config.yaml
n_layer: 10
d_model: 160
n_head: 2
n_kv_head: 2
head_dim: 64
d_mlp: 448
vocab_size: 8192
activation: "geglu"
norm: "rmsnorm"
norm_place: "pre"
norm_eps: 1e-05
positions: "rope"
rope_base: 10000.0
rope_fraction: 1.0
qk_norm: false
attn_scale: 0.125
bias: "none"
tie_embeddings: false
parallel_block: false
init: "uniform"
init_std_qkv: 0.031
init_std_o: 0.0
init_std_up: 0.031
init_std_down: 0.0
optimizer: "adam_variant"
lr: 0.00267
lr_mult_qkv: 0.5
beta1: 0.9
beta2: 0.98
lr_head: 0.00773
grad_clip: 2.0
warmup_steps: 244
schedule: "cos"
final_lr_fraction: 0.0
batch_tokens: 65536
seq_len: 512
doc_mask: false
train_tokens: 338800000
steps: 5170
dataset: "wikipedia_en"
MLP neurons of a small language model. Each row is named by its layer, matrix (gate and up: input weights) and neuron, and shows model dimensions 0-159. Each number is 500 + 40 x the weight over its row's rms, rounded and kept within 0 to 999. Numbers have three digits each. A neuron's up and down rows have the sign that makes its largest values positive.
After each neuron's rows, "fires on" lists the tokens most often at its 100 highest values on Wikipedia text that the model never trained on.

L4.gate213:436543446461555490528577440495546462511499565458602559494484536494475541525585414515584490546494534462552486395556550522414428469465495544523506461499467541547472505478581523499493520486526511437493486543528523487392435545516535518497468491524518508464537554458452513554495542521534470487465516555573487484500548526520487463457500553481525450535471487521491457500452397513447468460483474513514466489481505491541566556458469485476477494513490468580501480481489505535527467455519508
L4.up213:503568570475516463484564464488479522499562539537473566571501477522543569490533429533457424572513543538568578477526488493470473514524449559435456497450467526485547486529481538504513587429520554451493484548469493434598461566441511547515484435487464477526522548551461456477468505477599522535471525488535496522479513458515462487455533517501534496482447475538543463453487449557501474553476375547515512511510505444504547543487451468508505519462554514478557489479484473507520513469460509
fires on: "=", " |", " an", " one", " he", " part"

L3.gate208:473551550479430529466495443527443501540481521457472429499497531526535498550457518545473433518532497493474534556537526496500444469471489446436468471487534533559523446498526509462534471513492556574419496447523466443454494502484504472488443470471521440526493538476441495532538513542504490472425443610466484503513493521537484454479529507504489496444475512457563485428429423505508504434508489486506541522537476467575497527489573452497459398489499464530538469614452515406529557458530468
L3.up208:460504557510488491464542436456537507485460541521456562504461489520565515520486494519544543586450468454548483529522479502519424488520498503493420478540444563503534521517470536479459480523492514419484505542449429568470504482497509473509524541446463461429522425509484559508485491478501553481470523435556533423482572455481567481451548503419578573544453434486542536551539508471503475503555475488481507409570528480525548515504506442550560428451535462509542522487451546539537515543498491
fires on: " an", " \"", " for", " W", "'"

L3.gate407:549544599437458472473463486491531475443488475472502498585575511460526465519444543486466448485469611472534476492517474473417484532452471501431553534440531526557534555429541537551484543422454555487496545509496422417487464466518485555503449437457511466507495509508467513433568557461523522512507470458465594513544512547548508514532503476484411509447524489481488530459482554520512435485479452504447494523482534524438541473476553486441514476514487466532504487523526474528452535499454495
L3.up407:511460461581477503482541505444533504502603491485478518519520495488496441528510533509527503515403579484503509517488505487472439500529472498547531514567509464457450476456534563541506549560467493488516569539519508490492487499459463478437478526460523542452476479598458508509543576488568509529505503428557570482549567533404424492539505503512450472491484457493543425547528489510563478590427467553451421550541473478468533447471532535551545475455454507555462520524470517487490527556484497
fires on: "=", "69", "40"

L3.gate27:498529548534529555516508537506483552467493508463476505484546488468525497516585481472527424513567540547548454444526515480557456482490469455458522508447534518490502470481547566518526465480417579512425451486471526461410464599532567580560497475535578563475573529490421532475485536491490476468514494512495501536442501472434507482481490473559505450512535543525476441519449501487517394504460496542487490522477485517518458596468490496498495419538488422510570536487502517433501532495447471
L3.up27:530534526493478488471501514500545507436428507490511448539445459527563501461549574448520461469490488499534517503508491533476489500474524536485490547517504458526562452502571566529458547475500574517500510540515442405365478512446479513501527555533530494488480476518523450449451495500563434516505506572427517474502545495589477492548442547469468504562549530434518533542497480484567468430534503584460464495480399482477474520479499420562453485481532523516506569561444504470512481508468462
fires on: "=", "st"

L4.gate197:448555512483460466555534521470597468523551531482478451554479532472484497516467533495644454569519520519547548471555425568551471511422504530530465523533523517483515442543405532454512487561468548478449436465455467530510528537496521469478467533537514536530459507480445512554481481498525459491482525458576552492471485450466506498547483505474586549545568541452457457478493475486469495514543521484455541460528582461544505528469538494526532489462446460547463527547493511569558541539512487
L4.up197:462469568458451532510505506517557547439485577467484525469478503509542493498468503486552498481527550493492555396515481514512512535533490468509492500517555451514422490479452420466518434545514499556528515507478487512469558381479566443444501475431450444435445539530562482502478521458479522526444544441507538505518496485450587478484564523460455435515479501555552459446571549520544497500462478481521569530452557433485469419483553517487516456479463561517513496497517550491533441509546464
fires on: "\n\n", "'", " by", " with"

L4.gate398:556562488575514424473506552524583525551452521529460530510479498507588510503477545530529496589611466548483499423524454468517451481500436522531557504440535495493414496407484492506492511504412515476485497488464549513492437578512515434455503449495481493518477486511447438461569499500529464460500448548545539485488467549521471504475525427494471484500535541518497484428471532474568455534495499484507499522558602471474493494509495580505439488511504457576499485492531532500455581476494483
L4.up398:483507471506481460443515564483589497508478453501505440485470430479558489359485451505449462572522441544525532480535524484530516520537436520609487469513497468546524506504484553505466502529530460508514510527433491500474498524481512535491466494527488446453451502503492476518526579504609484471510493572513545485547512497499511544488522487546477494538476506556528502450437515501551471462466490577591485449546480459436475435515527496552449506494493575506442480509435534439481589420475447
fires on: ")", " also", " that", "d", "za", " It"

L4.gate439:524472489514481494537458451438523545496450596538508453479447532420483494567398495469503558518488551477478470487505504504532492530528481530616480506544544507484545537564480494507482503484493554493544476526517516421474467527466466443463501505444463490518511560464528552515514524408423538521480503443482556545460495422513519472501500538448517536501583484509496428523576434480436512425501478493496571447508495463537578506478507540501479529579529446572521531475506531555461463499532565
L4.up439:528455527460496467513563525512529496444460452551567540521450488505493471568461539481599477529446447554563543412529447466477512442490463494469488510497448501493526473518514574424448506516438466536524492499464419517450486456499511457473500460505429484482551494531483614503440519505535546546465521484522532481591540492461507501496488481549506471597493565549441539498496477457534473461489511519472526540561484537463516498598490488483443442521531482546526576498514509571527494475437452
fires on: "\n\n", " You", " Free", "I"

L4.gate433:513512406475498531500507473496405515505445532404517427504518512387518518509468501537537487464537574532447456522475442439464507483482436433496502522520522500529561457488437542436508505542504522461509480461529542471453517529542543564619474402478509520504499538478506535558531510515507518514514457548517471516488488559489544518531486414520482539435503395472513450505493520448415490444487525490512516555492527486547506493501533495467537455512517401476492419548515490477503475552463478
L4.up433:556547529527538527541470452446483494576540553544455519533463500413513513519425516484558434503571533484443493528458476442481447497467553402542444518493498506523501525466495576488522494543475490479533462508564536486454498511512467540494523494498472529455484486519477523541495420527496404521507483537485432471454496488459540497512526487451529469560540397470471510519588457471505497448426533457463471431494559456412525494439568528543485482413465515469518467531508554494507499555504445
fires on: ")"

L6.gate97:395512471489517480439546458479485484537526525480508511459456497483488514477550472521504473531520472481497535541525515473520544416510449507492466486434494480495486539482515536430477539507470634474438501512433521435511460496545498503526542492472444476491503419514428542543492567492495515481486401537510585494452461510405523515475524495549474490504578424471451482421501498479467562595516547481512495454494589517517543514475517490524573402527504477548536487573513514500466486559476483
L6.up97:474545585483529396438485596439446554455484584494516515536431438458533486568525519513518538467565480524544494552450485416592508467503500514427531505487494501546462517527501537494505516553544459472518475486517447489536431516534525482509480503412450494487526532494557551543537537462542508528484502557521515608527481514484561481500550459587586468491506576558508550482508466477492431492486492483523576450521476479512479443541480553475481496503523517503532479480524487481487538467553488
fires on: "'", "’"

L4.gate180:531461555470531516449496419511495430521463549523476550481489537446514456524480441502528439535500523446582515452479493541510559495499439551499558427520510485467492520519555517519425520510448443443525483501520492475520469489465521459516462534473492452604486471488560489479498561510515495517503466541557500491498557461528515453543543530489452519466440469473469410521449502481569445518523496565486501467477501430554547556523479517458550579565433485580510465463502563540471620507540511
L4.up180:509559487508436498558480515550527469460488534499503416431529525522482520477476534544420483515504469540529518455493498501452514485517551576493561462514482533421466492525572478516494470572471471485571439512495581485539494516525522458516473413514536575507474465525556515458556549573478557433509481483531442509528522481600456552498470468528454549541485478475498472583460498418511470550428555491513466514502511527548473474565468487515465491530481513444481505457442484450488537412451570
fires on: " |", " to", " that", ";"

L4.gate297:495515464553492545544533512551543446466531521501491488498505515455458442512498523542545425493489567495540525476554542550478557539535450456513515571440544443489427426444606465571562529478472501551513576494494562538517463556523508530486529472558443441502505458447532520478558519509458509414540555562490519518522479528561533470527597528537458460543500452493481505446491495473474450497424497510529521451532474528555494527431546495441517465580478464487493507465526441471470512471501459
L4.up297:460474473475455462610544572495599507459511507527518479510480486517480471568514465489571491476473493438409485506496560554506512490473481488574458541490451410472478497517489465502461509498471481459491600585479491549469552530542463487484591487532479457522426459461487486507483483500522521511477573488508410540555506486608527493554537465436442450518508444502445599395491516527544521494441495550565510458495446479500488523516521505489517492503461521479504520477519494476495520502551494
fires on: " (", " |", ";", " career", " loan"

L4.gate349:493449489551492521487510576490508465501492484502517507444499543465479492539468456514540433562526487521637552493486534557440527488555495539452478524461568516581522451408513512503545469470434560502491473449576500510531438496532483575539503510505492466489485483512438506524521470534489484492447490495467461490466528586471533537543494486438575552499503449542502511520524498515482515488486494498494499504579653538434551516414549515504481509482489526514437448534560470497513518417528450
L4.up349:532504548457571473500492430522514425547491512551464534497499517473513483559461519459517532487478421549513518434523540550517540452527494534531501524568468461530508519537486518502493496435444536523510511544553446477531449512517538515473456495524453478462491451460379498533537478529394490448520475441510545531528497600491410563464585452479500507467551543541479550539522479549469527470447507544475478539429609528448521498445555543548491461533535469550471535511546471486539497499506504
fires on: " p", " c", " d", " under", " f", " code"

L6.gate212:522541523462459520515457523503471439560491536476449501511413503435484513505437484543521445494530453463530491523509516521504496444521570417536432479539521546550549516525501489472476443455532469550467538515522553491468570564518476436506456488458474561538507480416490495509551471436469499486528525521525569490465533500489518413509544464462581531470483515439552487526549497424540588429541438536447454470468539491552484483453527565539499433549510453507499502513532452450551540588491492
L6.up212:501558440512522423436499468495470509553536537394462501498474411566563477473556469554548487517477503446523523457440552465479550519463484494499539509591487517515483503516507486525497432482467471498518556503484484564480523559583519484480551512495507506515500474529568471509537536495514514447521554530479526445492500474513526450478491486595468520534375507514523508564461444500533537464528476549492500436485480553516455461533449552487552509447474410548449465515512522489527586520459404
fires on: " for", " a", " on", " at"

L3.gate58:473484517571463446548553559454502553473489448518526452515497492477475478459521546548503476555477509517477520412562468510557483422503449510504516529497505479486482433440423474418496462530477550491522482461407555492478496470470538461472428478499598567485457447471490578483505509432461433471515490493502471582464502473537546553520511504453554506547583450502459403438467464447481498526557501519468537521553571527493499505518536504514473499475458453524534554499536465516458495556490435
L3.up58:476444525636497542463521449481559450513557541493518543463496466478566487526516544524482515454526523452509507530500613551528452456558500561558450503476526449503542450445533553461529555477572453459502426533512481569519511525520521480491521458553561527494493481513577484486534528442495559414571517501533499479498476507528486498537552503498474558584508473540527479500520441478514469501495462564572460475500462471504421483543499518558510495495481557481478521500453458493468480428407515
fires on: "\n\n", "re", "gg", "res"

L6.gate136:450487526491480511484494470574509457487533503474557521514566495519516463474558474475498458553571543472648492488472559429396592535472491551500467538499495514499481519459532519505563493520525534538472524518456412491539496515499509413526539521513492515468494515534488542467501494488550553400516532527512484509493500575509501508522518506426533506481439420481532479549448489500395461502481493509546489566494564485541525495464488510498483425535593398528499484509524532474551499573474509
L6.up136:530477449539497420521462498511432470452526550514445459437463505461556452510536442450382516472448430535514512509438500431485492475463420534489451467544535465523440533478542485555476474458461535484554430520495508468468509453489506543533506496521499512531541434530576544457443493464505556475500451476484496505549533453521480527488472477509491531553488457499543478422501450590506408543484506545427481515466496492545502475409520533478460471546433485540531400488487484442498513495520472
fires on: "=", " 18", " age", ":", "s"

L6.gate431:551564485481487523491487505543518464508498535495502529549442561517504513516508514484541508544548531560505571489482457498563524493514486414486535522472554533498455463519582532529522507508509492518456480535540469562513425476489544519512432446487479529596511405450439487550530461539481426544423480556464544492534504504477487478449562489434617498416533504520490419452465591412475503547464478519490502515491503523535476512513470470520473456556460413522556525523522485508529521579472518
L6.up431:457503417467428488416457527527526515484474496443572506493531533556572455499522429529558491521500528482482507490525523439544492497511500461505514433450498479506460571570494484454503542533556450527480442486502486489504479441513468503472414481468530533573445457448532481480520463457510486495529537503527491510487531509486469442474494524501599510488529495473468484525605348430536490537499546464565491484448449484484499551432438478575548487536491493513420547519504531516532497533546548
fires on: "\n", "e", "\n ", "ss", "d", "as"

L4.gate341:513451553426450582551528533542512443441569450446505534512478517496530530533591407535541524472407522472504542465532524514455551516492540501411549516529433492509522511507537581554477514480512462533580579472543472545493505508499535506505500497539545519532500450472531521504549488550517523541477520529574540471574552532498522477500525448483519553467463486530441491522479539465414506456491481477488448509476527500535473489547477536505582550492499576503455485505529437491564598498496450
L4.up341:598455476494469473559550516566521483478560426520572520500529497473462497531609429497610527484444556477499535490513589494513552435480525511451595481511475513509480513561524531526514517493450515511545544471482441533465517514545553516429477456494535536472540469475495541541517523498570494544512473493538465473511522477496438473529510450501463541475466535520462540505467592465477481556466569486488448527470478544522440532443547465507565593461463526529482515492519455530527522452546451
fires on: " or", "pen", "ce"

L3.gate421:544569482495530519493463486568511483509574509520540471454505485448445450530480489510523455452517515568470444439488488495481507463478445529500548481486478588471498464523460569505511471526540494558523454521492455475562527460527490517529483448562520467563534424538475415520481535507486474437476408641508540481463521473551484579528469488488434463491583472443588527564536519454539501507435458447462474559499486444494476512502474429478553486490524447486522451517503441486515513537472485
L3.up421:508564480545607508440479477505486468526497468519510558430492533529482501445574487489565511469514531528519487547515490441376488442555490520472509478509470550468521490501544515505441473448530515525416484537476524473461537428553531517563583525566540501470522487530520428437510515506490491423501526528580509477432549412574501467504472486506438462470545507483531481511536481440533512530425516498512502500527478521507486533442464541490517511537514485472514557488502534430547539461383443
fires on: " =", "°", " is"

L4.gate387:515582516457473442486482483530525512505517533536486464493491515425498523515476557501497467464563551514525408479488494426401515554550523455564542479458544458491516446546531425504569564485491552520520509518478488514531533540508540498594491469518575433573540530530545441524540501457506485491467537461568551508534462481440496473383503467551498474435501446472527430524502472475501558493461475564416480494440509496472528486435485494463488509520559452489537461570487453477472510528540484
L4.up387:506524510384438513502459525503489471477470546508515513527471512534513523485451564508560491518559457537539536537491520521496496503510480538475540556469456524521542467503487558425482485414472497528445435466525447453518504492485552512519477533511511510523475539545405514472540529520477606481485525520508554573477491589436502522454514500562541562417476565503559460513512416529572446530479441535456486498442442541518477562482518442548474513523601488531512555578512460497483526528479467
fires on: "°", " of", " to", "–", " played", "("

L4.gate168:519512447536478466465494465464549550505538540481486546490493453479471425489505506500496400528573535482517391520547532495488512514473502508501430447494487484462467503452508470482578486474484501488516406455508544520427469489606486453514510519526525453476527410480438533477522494590493449415523474549511457504492536534534488448457471475547484537509503529522478461469526444490392425523585548452446484526472495503550493528539475491467493518594514474471495487506535554527403508514554476
L4.up168:566582456449488446427511482471542524520561456519488573483427458506487517531454538493494394561545463519510434510506505477442523527549482510469503464476482495420526510456444445470504487511447463471476479518478489523501553485549411503453540464464499438492470475480460441485497466504575498494496463489512420523484516458618434465490500499544462537450421493445524488474516529504473477534557457437443481511528444428514486541512472465493454495552542478458460503444514571499464518571548464
fires on: " an", " first", " a", " years", "°", "–"

L4.gate424:447494516512486457490458481470447536448484542390494441438501563458423496605482413539504507414543499530488509536427506543507492601424486510513485449470455488491525500537475460491553460474554472492535469486535473523552545533448488444543580442470497481452533492495482550527501504513534509485489458472570531485541488519486566553494534502484531544515528492454492484477493521494489470420549456427433505454478483487521561563520538517457566534446440576499507502478515488482515442574471542
L4.up424:552514515552514541484526418451492511469452497540503550479456555457498480530484441518399491454578538503485536489510477499527530548506494517528451420510473510488529565504462474533538513462506564477544454502538469502467469468492496456489510482483527562395536591451431465600504490543453488557468522462484519525514523568425481533509507495442536557500503470488535515496497455531548488378556528473513495589460440451543522505497453414526476435463488504501472508510495454512526535464557567
fires on: " =", "B", "J", " at"

L3.gate222:504519508420504522513527497464459557459479473526514519493499524475480424546555497454509486510464501488517517478514502538507497579506445492515485495489492459427415594542515482448518458421532501530510497412508463539576447562474553473410516467524535433487548472521491503473513564555520569493550495573510500454509558482456497485441480432448543480462448527522507486569490478416525542468549465496516538459510470445512459478548550526507459568497464543479517579600458516531506580542489456
L3.up222:575502511488538593579480528469441457440433475431489544519485469570518543519487539515466458489468553478480499550545540447548465464449559493503495511525494483494468502468528503497435513531456493513508583604464478521517500436489462537539503509531503544447448551514474512508531442516467458576555543498479441478527475579491456520488435525477533537558458481448471500425520484473394506460451521559484403506478449475476523490528480503483518489498425519459491497447560505473495466507503607
fires on: " season", " not", " set", " version", " experience", " cast"

L6.gate357:414535523474522532493590475556465501466495530496471510389446507513543525470451432461532477492512543450559521473541543503574563477536520547441489569502506493540524440497493494421538506462516535478528543429490499531519475544397469529490461452497536537466579457530512436526573508501425465523535529526578525507485473542465521466524521461452537484483512439482448438497484499563421517563546423479502511559538517528484501461443513477509484500481470496576544503511518505476510539406524522
L6.up357:502539498509521551510540505605496549540508584522476494432577568528524517443553459536476398517486488546499586520532470463491566496527477492460517467483475496486580507499467484364519522521502490557514416481522565535468530550459508529522509547457542532484517498527598486440555450534530526512599483505494545496487564466506485452534451484471522509503462525443468481473437426516552487496546532509541498529432428495535535498480532460523460478500501477490449509445501536497451543475525464
fires on: " as", " who", "'", " believed"

L6.gate427:480513489518551415513556470511577561489427538493532612424514527404492505498530520474560445549518515566484480468472525551509538558442454526500540535463524547468472418492532519526566530473464458459473446538470489559478470468510549544477506520483484427539537515534451435501522532515550477512433423549503514572503480501544513495534466490471482497505496469479465475449502511501476469479548511572521523518549474525537435533409542515446507518563474450495600473512510431456477453456479497
L6.up427:466510466493481430450490517505483515549458480446519513569496481446451535508486521512493496491502533456503533463516478465573541491506439564461508477464527546519572507529492508479450473494443479443520513546430491483578501460542448477573476452465524544493453573457588448531536494483529499499492511467475482527538506436453491477404429516453439517538479410515520505489481544464512455488516496563509460450510434407538479449419421526526467541473502523431475427488505469540468568479590541
fires on: " the", " his", "'", " their"

L6.gate44:456517428530503492562545444541487529537488492497477488435494496452568479509438497472507469487530594472487464517471541469469493524520522499465518565402533486499497499551467476563534487559509569472468439453432482549491489493536489425562502566564500479522494475479502505538529462467542446417546453488478565494459479475478473466576559450485444543478571494429530412471468498521476494483504507467462534434513570502479518499458528558481577461515498492581524450506590562509427473473509516
L6.up44:521532468420510513447510484511463470499510475526480495494466563466524418562467496482541483478441459451510506504442521551500478518581550518498504474543553484461486526492493529453523466547501511553539506479425445489515496569432436485538587527449533567543469482427458456477612438550513464440458508508527479540495453551502481566557406462523561498506494463567473437479484516457494499467515485461464477457477435454488425471486546433522451499492503523541542498549559498522511484474429568
fires on: "d", "N", "e", " of", "rd", "n"

L3.gate219:503512498527427579544569561520521531493512503460510480460552518499447507593530512507468482486493547464494528469500550564567492450437507503518413484422507477493509423470513535489536529492484567512545476409548449483515441576420477451497404519485528518433562518528457570517470525527520538484497514511446574513457515545476520508488524589472487555571508479553453515473466444481508511457571505413529578478515471503492536452513528511503521508537490488550497491524525490527529519545599503
L3.up219:524517453524509590507545499471452470449579505471537496512496526513479481458461530520443414492463506506483465478468490539546528502466515450434554465439431468465512508548545475530459518495501457496469496454532448489485426475539532533494457551572574472519525501499427471545477526464538518500535534580537495576529552457428527504579529528553496510485487527501479480555447487504551474501393612507468554560563518511517478474533480514508584466561551510493472450538497582461510534516437512
fires on: " ="

L3.gate327:473520475458507426515512515518515571449504490433474536493507543553487468462487518529536512501554559480543471439469439486533518567413442518536454444404490540480411512458434472469559485597526539482462511513487465512498442549539471486545451553521482481421536442484499531463501511505406488506497504502519466491432505434495456509419474484453534543543460513510483542550452456502467543515560498463546519519534509499505522462485445476473546468531560515430586474514494552581512542543561500
L3.up327:546418543563516434447509488486511467528581519540482523571466568536498547505595557468570476478560506513496433487548519475449567566441481582505558556510426512382500523464538411515490478504530510526496537475456489520470536520519445463523522540516561534500513525489554504480485524492529548496496508470515487591559460475434500481483472503522477477475480472453514479466507481484571407571582445541475503444510513490507476518458515523526474473489542499458572458462476527508456494475528537
fires on: " his", " their", " the", " club", " its"

L3.gate278:478478463474441535593461490520528519439452534475534542473533542426466380520469491550504531543514542557489481528547481485475531496472446477558447497439477488446468495496525491488488533532429603498556431501538438556531397545487578516509511505493492602459521563552515485412501474478446557511533469460505488556467517501497539483446537525431531516487477445491464540494471488474552447453472487452535506505426503470495519478525503516539515507552464459507562547515512443565466519490534481
L3.up278:581554508582482429473598487422503522485465555504472450479466541492503555492517519493482436519558454517541475525514571490549562464542534503519489513485497461483505474520491400572530527463550501562542436440567478508402552476562450561512583444483564433541484464484491541462471496492530467473521455459483396496464519517550520528496502480486463506546495440540549483530492453504467485464504476496476479495507452483522565532513483464446509474531478574451452508456516502490510535428460464
fires on: " ="